Weights of a small transformer language model.
Size: width 384, 12 heads of 32 (3 for keys and values), MLP 768 SwiGLU, vocabulary 5499.
Architecture: LayerNorm before each block, normalized queries and keys.
Training: a variant of Adam for these matrices, 444M tokens, 6778 steps.
MLP neurons of a small language model. Each row is named by its layer, matrix (gate and up: input weights) and neuron, and shows model dimensions 32-95. Each number is 200 + 30 x the weight over its row's rms, rounded and kept within 0 to 999. A neuron's up and down rows have the sign that makes its largest values positive.
After each neuron's rows, "fires after" lists the tokens most often just before its 100 highest values on Wikipedia text that the model never trained on.

L10.gate176,194,225,199,182,166,185,198,256,217,190,196,180,219,187,221,169,218,215,200,160,146,180,194,281,159,215,178,206,177,211,180,152,229,154,204,236,133,203,207,234,194,204,146,197,171,244,236,195,187,200,224,257,221,183,259,195,226,202,206,187,199,195,180,206
L10.up176,199,217,199,175,144,174,227,197,221,202,250,184,182,183,201,230,213,230,207,151,192,177,157,199,193,180,192,156,200,247,215,205,159,186,219,198,172,209,192,202,177,284,159,245,209,215,213,217,143,120,185,167,144,197,230,191,202,218,219,195,213,205,169,193
fires after: " the", " F", "-f", "f"

L12.gate705,232,220,236,183,166,230,188,221,204,184,164,166,200,223,190,197,199,237,179,270,208,168,174,232,230,197,199,238,192,194,188,196,150,203,245,244,193,227,182,201,188,138,180,234,224,185,225,235,287,191,192,319,204,172,222,203,192,254,246,226,192,232,224,214
L12.up705,153,272,218,161,212,191,152,179,184,180,201,162,243,198,157,196,204,212,201,194,207,226,165,196,204,246,148,166,205,228,229,159,211,195,200,166,229,185,194,201,206,187,183,164,162,270,187,162,158,158,204,171,200,201,224,182,231,203,172,219,122,195,155,183
fires after: ",", " N", " W"

L5.gate37,240,193,193,165,226,199,211,181,269,193,152,207,192,162,213,201,205,206,179,224,199,180,272,193,183,227,177,166,228,164,236,243,263,242,221,158,242,227,205,217,190,224,160,250,227,162,214,142,187,181,195,176,207,256,219,198,190,188,214,195,173,202,182,185
L5.up37,196,222,161,201,190,221,189,204,181,168,147,217,212,193,190,180,244,178,165,172,200,207,259,184,149,221,196,193,198,209,216,216,192,179,158,164,210,240,187,235,178,209,200,210,258,206,226,147,258,197,201,173,162,233,203,181,153,169,222,182,207,203,174,220
fires after: " ", ".", " |", " ("

L4.gate370,189,196,265,193,194,228,173,181,186,186,219,191,168,151,286,221,239,188,225,229,189,185,160,251,206,167,209,194,275,181,218,205,169,242,210,205,224,264,232,232,174,214,236,207,228,222,192,184,184,233,232,198,171,191,247,222,165,208,217,182,201,201,184,171
L4.up370,201,228,218,201,190,204,168,175,181,195,193,226,192,133,242,215,215,193,237,224,184,159,188,240,160,169,249,186,240,192,205,205,198,244,222,186,224,212,214,216,200,224,215,201,208,231,208,126,201,245,241,190,132,156,268,231,180,205,223,177,203,187,210,205
fires after: "A", " ", "L", "P", "I", "O"

L4.gate589,188,237,214,149,222,215,217,167,211,207,215,205,179,234,163,213,208,196,220,216,234,230,222,219,223,160,240,199,163,203,176,163,192,200,257,226,188,165,216,164,262,128,217,180,205,178,230,207,164,239,130,219,222,215,174,181,235,184,194,224,234,184,205,238
L4.up589,181,184,232,176,210,128,222,183,217,182,133,221,177,246,225,184,237,179,228,252,233,237,141,215,224,201,210,226,173,224,142,212,232,198,225,210,207,237,166,176,262,163,172,216,208,140,249,226,152,206,170,165,160,213,208,205,176,220,204,247,220,210,179,236
fires after: " \"", " (", ".\n\n"

L9.gate38,142,224,211,198,203,200,140,194,215,215,193,202,195,207,195,225,277,201,221,212,270,208,254,171,229,206,173,235,215,181,200,181,77,198,229,173,191,208,266,240,151,230,209,203,221,240,214,233,225,176,184,248,190,201,223,190,162,248,184,189,176,197,167,165
L9.up38,158,187,273,208,200,176,169,193,190,214,170,209,238,177,191,223,212,173,248,123,215,247,228,229,242,155,146,224,178,245,182,178,195,200,186,162,248,239,184,214,253,187,214,200,197,229,193,168,214,213,200,236,200,194,218,243,155,194,163,238,149,194,181,226
fires after: "1", "2", "0", "4", " N", " "

L6.gate220,241,198,225,155,215,209,178,184,201,227,187,210,178,191,153,172,199,225,238,230,198,179,226,216,206,248,198,215,187,223,198,241,225,230,186,165,202,188,190,225,205,193,218,205,228,213,164,192,207,203,184,155,230,221,214,225,223,230,192,208,164,176,194,186
L6.up220,191,223,203,207,236,198,167,135,203,169,149,173,229,196,211,212,186,202,188,247,217,191,236,208,177,241,219,213,192,219,205,204,150,209,112,186,249,206,172,219,190,211,213,218,266,142,187,202,213,213,170,156,232,168,194,233,213,220,167,174,187,165,165,194
fires after: " ", ".", "10"

L4.gate607,215,207,202,163,177,254,196,219,214,196,186,276,235,161,179,232,254,211,172,202,162,144,188,178,212,203,170,220,198,201,217,211,90,224,149,183,219,216,227,196,171,192,232,189,202,213,195,210,220,191,194,127,173,197,210,178,254,180,180,187,255,203,248,191
L4.up607,161,194,218,182,261,199,184,216,252,247,153,211,232,216,175,228,184,155,230,145,192,260,219,175,177,189,187,229,173,213,234,145,177,185,173,217,248,211,199,191,226,170,187,196,185,182,134,192,229,152,222,177,209,234,216,161,228,186,162,233,257,191,191,206
fires after: " (", ".\n\n", "\n\n", " =\n\n", " ==\n"

L10.gate306,186,170,229,165,184,207,195,283,203,246,176,201,276,215,195,258,152,175,224,208,208,204,205,172,183,213,231,222,205,150,157,218,191,169,186,187,230,163,218,217,176,228,170,249,196,183,210,141,167,155,177,177,226,244,168,191,196,264,172,160,247,186,154,224
L10.up306,186,186,225,187,240,158,205,234,202,238,245,154,242,237,188,238,185,216,195,178,197,150,187,216,225,196,190,228,221,190,205,253,214,179,238,154,277,137,147,188,239,197,223,143,186,151,223,189,206,193,200,186,172,212,181,274,222,196,184,159,231,207,199,190
fires after: " /", " p", " l", " (", " L", "L"

L10.gate660,212,137,250,218,216,217,223,197,179,209,215,213,200,148,179,200,122,211,200,195,187,221,230,241,143,192,197,174,239,199,213,223,185,166,239,206,257,202,236,198,200,219,162,216,161,190,208,229,161,212,191,210,201,231,169,179,204,178,191,185,242,201,226,208
L10.up660,189,193,247,184,138,208,192,186,183,195,212,276,154,201,174,235,184,203,222,177,222,153,206,171,250,133,221,218,157,134,218,175,167,117,222,233,190,230,207,240,204,158,206,179,200,167,236,193,182,204,217,203,188,253,148,250,193,214,236,237,231,192,129,175
fires after: " (", " \"", "-", " ", "\n", "0"

L6.gate118,204,199,251,149,224,199,180,240,233,220,185,206,241,209,139,211,205,209,214,253,233,171,272,177,229,198,204,198,217,194,152,189,173,164,219,176,220,217,214,228,210,166,192,240,230,169,196,208,225,158,168,171,216,216,205,176,235,208,166,203,224,220,240,229
L6.up118,173,191,204,184,282,187,190,157,200,199,216,232,163,188,175,223,185,185,208,217,209,191,209,186,174,174,209,188,157,193,166,166,168,158,165,214,235,201,214,182,198,136,235,227,213,155,257,260,250,197,220,104,221,228,154,180,168,154,182,217,184,235,209,192
fires after: " \"", " (", ".\n\n", "<"

L7.gate714,177,180,227,172,166,282,157,185,228,153,182,213,237,191,227,203,212,219,251,167,214,154,166,227,211,154,226,205,238,223,190,203,205,187,181,169,252,195,185,195,206,174,226,250,235,235,200,211,162,193,171,214,233,187,195,222,183,182,184,154,198,180,213,235
L7.up714,162,210,158,185,189,176,210,233,218,214,183,206,203,223,214,170,256,192,215,199,140,166,184,162,167,164,251,192,237,227,172,203,228,186,184,164,199,200,177,216,210,162,203,178,233,217,218,156,238,206,154,118,242,232,182,268,187,225,211,236,181,163,187,210
fires after: " ", " R", " G", " T", " H"

L6.gate236,258,176,182,227,229,232,228,189,194,191,195,197,206,186,243,182,198,219,176,163,237,179,227,178,148,186,194,216,192,208,198,224,184,183,179,183,205,175,184,223,242,195,204,210,205,156,232,175,223,169,140,223,218,242,274,222,181,206,188,231,256,251,173,146
L6.up236,213,211,189,274,167,210,243,165,196,235,170,196,189,201,196,186,205,217,149,194,192,167,224,209,193,183,196,181,183,203,217,148,186,208,173,138,208,160,216,211,236,173,176,211,216,149,206,171,194,211,179,216,200,209,182,190,171,141,171,140,221,218,234,155
fires after: " ", " (", ","

L7.gate414,226,240,152,218,208,250,213,205,224,228,182,206,199,229,192,202,212,154,206,174,215,213,183,209,207,171,198,201,232,174,188,178,180,211,144,206,282,216,188,180,200,233,226,219,251,171,201,195,185,218,207,179,257,243,168,168,146,225,203,174,266,200,215,225
L7.up414,168,176,183,251,198,184,186,213,177,237,205,188,195,152,187,213,182,224,164,240,192,223,188,223,201,151,189,154,205,219,194,225,213,158,151,217,226,174,123,198,219,226,244,217,197,206,225,149,213,212,233,205,207,289,217,194,186,197,167,182,211,140,203,235
fires after: " G", " K", " R", " D", " C", " B"

L10.gate397,203,170,194,199,174,185,238,227,255,239,190,157,251,191,234,262,185,244,144,237,230,161,177,174,157,166,184,204,237,208,181,173,209,186,202,188,215,187,188,242,200,227,220,170,245,199,227,203,192,142,202,169,203,182,209,227,148,208,206,168,188,206,190,137
L10.up397,149,183,250,205,148,162,195,183,179,250,192,224,218,246,200,241,150,249,157,195,233,184,208,179,179,216,213,213,208,194,141,179,263,208,143,207,217,168,218,208,262,153,216,146,228,206,217,201,202,232,213,173,190,173,199,202,161,157,184,179,170,231,166,208
fires after: " ", " (", " p", "–"

L4.gate425,204,208,234,172,190,164,206,143,176,198,247,225,213,132,240,187,194,170,183,208,206,156,213,231,214,275,222,239,209,191,202,178,233,229,232,232,173,216,210,212,199,173,203,176,220,226,171,224,180,191,230,151,209,184,273,212,167,209,202,223,208,182,194,239
L4.up425,199,212,246,208,203,203,196,162,192,165,243,160,257,184,238,239,201,184,187,133,203,155,193,255,173,256,238,273,205,194,213,182,208,230,216,227,145,209,193,207,213,197,197,181,224,227,210,221,208,223,219,211,187,169,214,253,251,192,229,224,236,209,193,191
fires after: " R", "P", " L", " A", "O"

L12.gate414,238,218,197,201,208,220,184,253,176,205,254,176,199,182,191,230,212,231,218,225,163,175,241,230,176,183,212,196,205,171,216,165,167,169,208,143,177,220,187,209,178,217,180,198,218,171,215,214,190,198,208,215,177,237,289,168,213,266,265,215,172,241,165,208
L12.up414,205,248,196,199,162,170,176,232,199,224,222,175,219,176,187,202,194,164,176,210,205,223,202,198,141,183,250,172,208,232,199,206,181,169,209,172,190,199,184,172,184,228,192,239,184,204,226,289,222,196,218,182,170,256,226,202,211,220,230,217,124,200,168,211
fires after: "|", "-", ",", " to", " from", " in"

L4.gate300,202,219,275,191,185,194,245,281,231,155,241,176,231,174,123,172,208,205,227,250,240,146,202,193,201,217,210,189,228,176,188,170,149,182,216,199,216,220,166,204,245,187,168,215,188,241,160,199,207,254,152,139,207,214,201,179,218,202,186,166,233,180,153,168
L4.up300,191,182,198,198,206,204,200,220,226,184,264,248,180,191,206,248,197,201,198,211,163,191,199,218,213,202,224,157,218,173,207,125,229,186,187,198,232,204,221,262,143,207,198,166,228,205,171,204,224,224,174,171,244,171,210,188,221,189,219,176,226,211,194,228
fires after: " (", " \"", " South", " reg", "inc", "c"

L10.gate99,216,208,244,163,182,213,196,188,186,216,189,176,159,204,204,132,225,226,207,195,196,164,185,178,190,170,170,218,187,224,196,137,168,138,154,199,214,206,181,246,219,203,192,203,201,169,226,197,190,209,274,189,208,141,201,191,196,218,166,207,192,239,209,232
L10.up99,229,217,215,199,225,176,197,222,244,288,176,217,140,197,251,243,201,186,199,185,294,198,157,208,216,206,194,182,198,195,219,192,192,212,149,176,204,221,182,208,128,228,208,187,144,193,218,128,185,215,191,186,180,242,165,225,245,290,226,215,226,230,183,205
fires after: " the", " The", ".S"

L10.gate333,235,182,165,241,182,230,217,230,207,223,168,196,222,222,214,180,201,267,199,182,201,167,258,169,215,219,263,137,129,202,194,201,208,186,145,196,190,199,157,211,222,210,228,209,210,176,187,185,213,209,162,224,222,188,185,183,185,119,214,178,158,201,213,183
L10.up333,198,224,137,206,187,240,204,223,257,207,233,177,161,213,228,168,205,262,194,195,167,189,186,231,192,192,197,182,162,155,182,170,204,226,200,205,154,166,171,231,195,158,180,240,256,194,234,182,190,235,164,198,208,216,170,230,207,180,253,188,123,147,167,167
fires after: " ", " H", " dam", " h", "r"

L5.gate491,162,192,258,230,197,173,229,211,221,270,199,194,222,197,180,222,193,220,194,232,194,224,193,214,213,189,221,168,202,179,185,195,204,225,211,200,206,189,216,210,181,211,176,198,209,199,202,208,233,124,174,183,161,210,195,123,203,183,214,211,209,259,214,242
L5.up491,224,173,240,212,257,187,219,239,213,162,200,187,145,192,220,171,172,270,243,185,221,189,196,205,213,197,166,138,176,195,203,192,174,204,175,230,210,180,205,148,186,148,211,212,169,200,190,208,198,241,143,162,186,183,158,141,103,149,231,274,207,229,183,192
fires after: " (", ".", " \"", ".\n\n", "===\n", "-"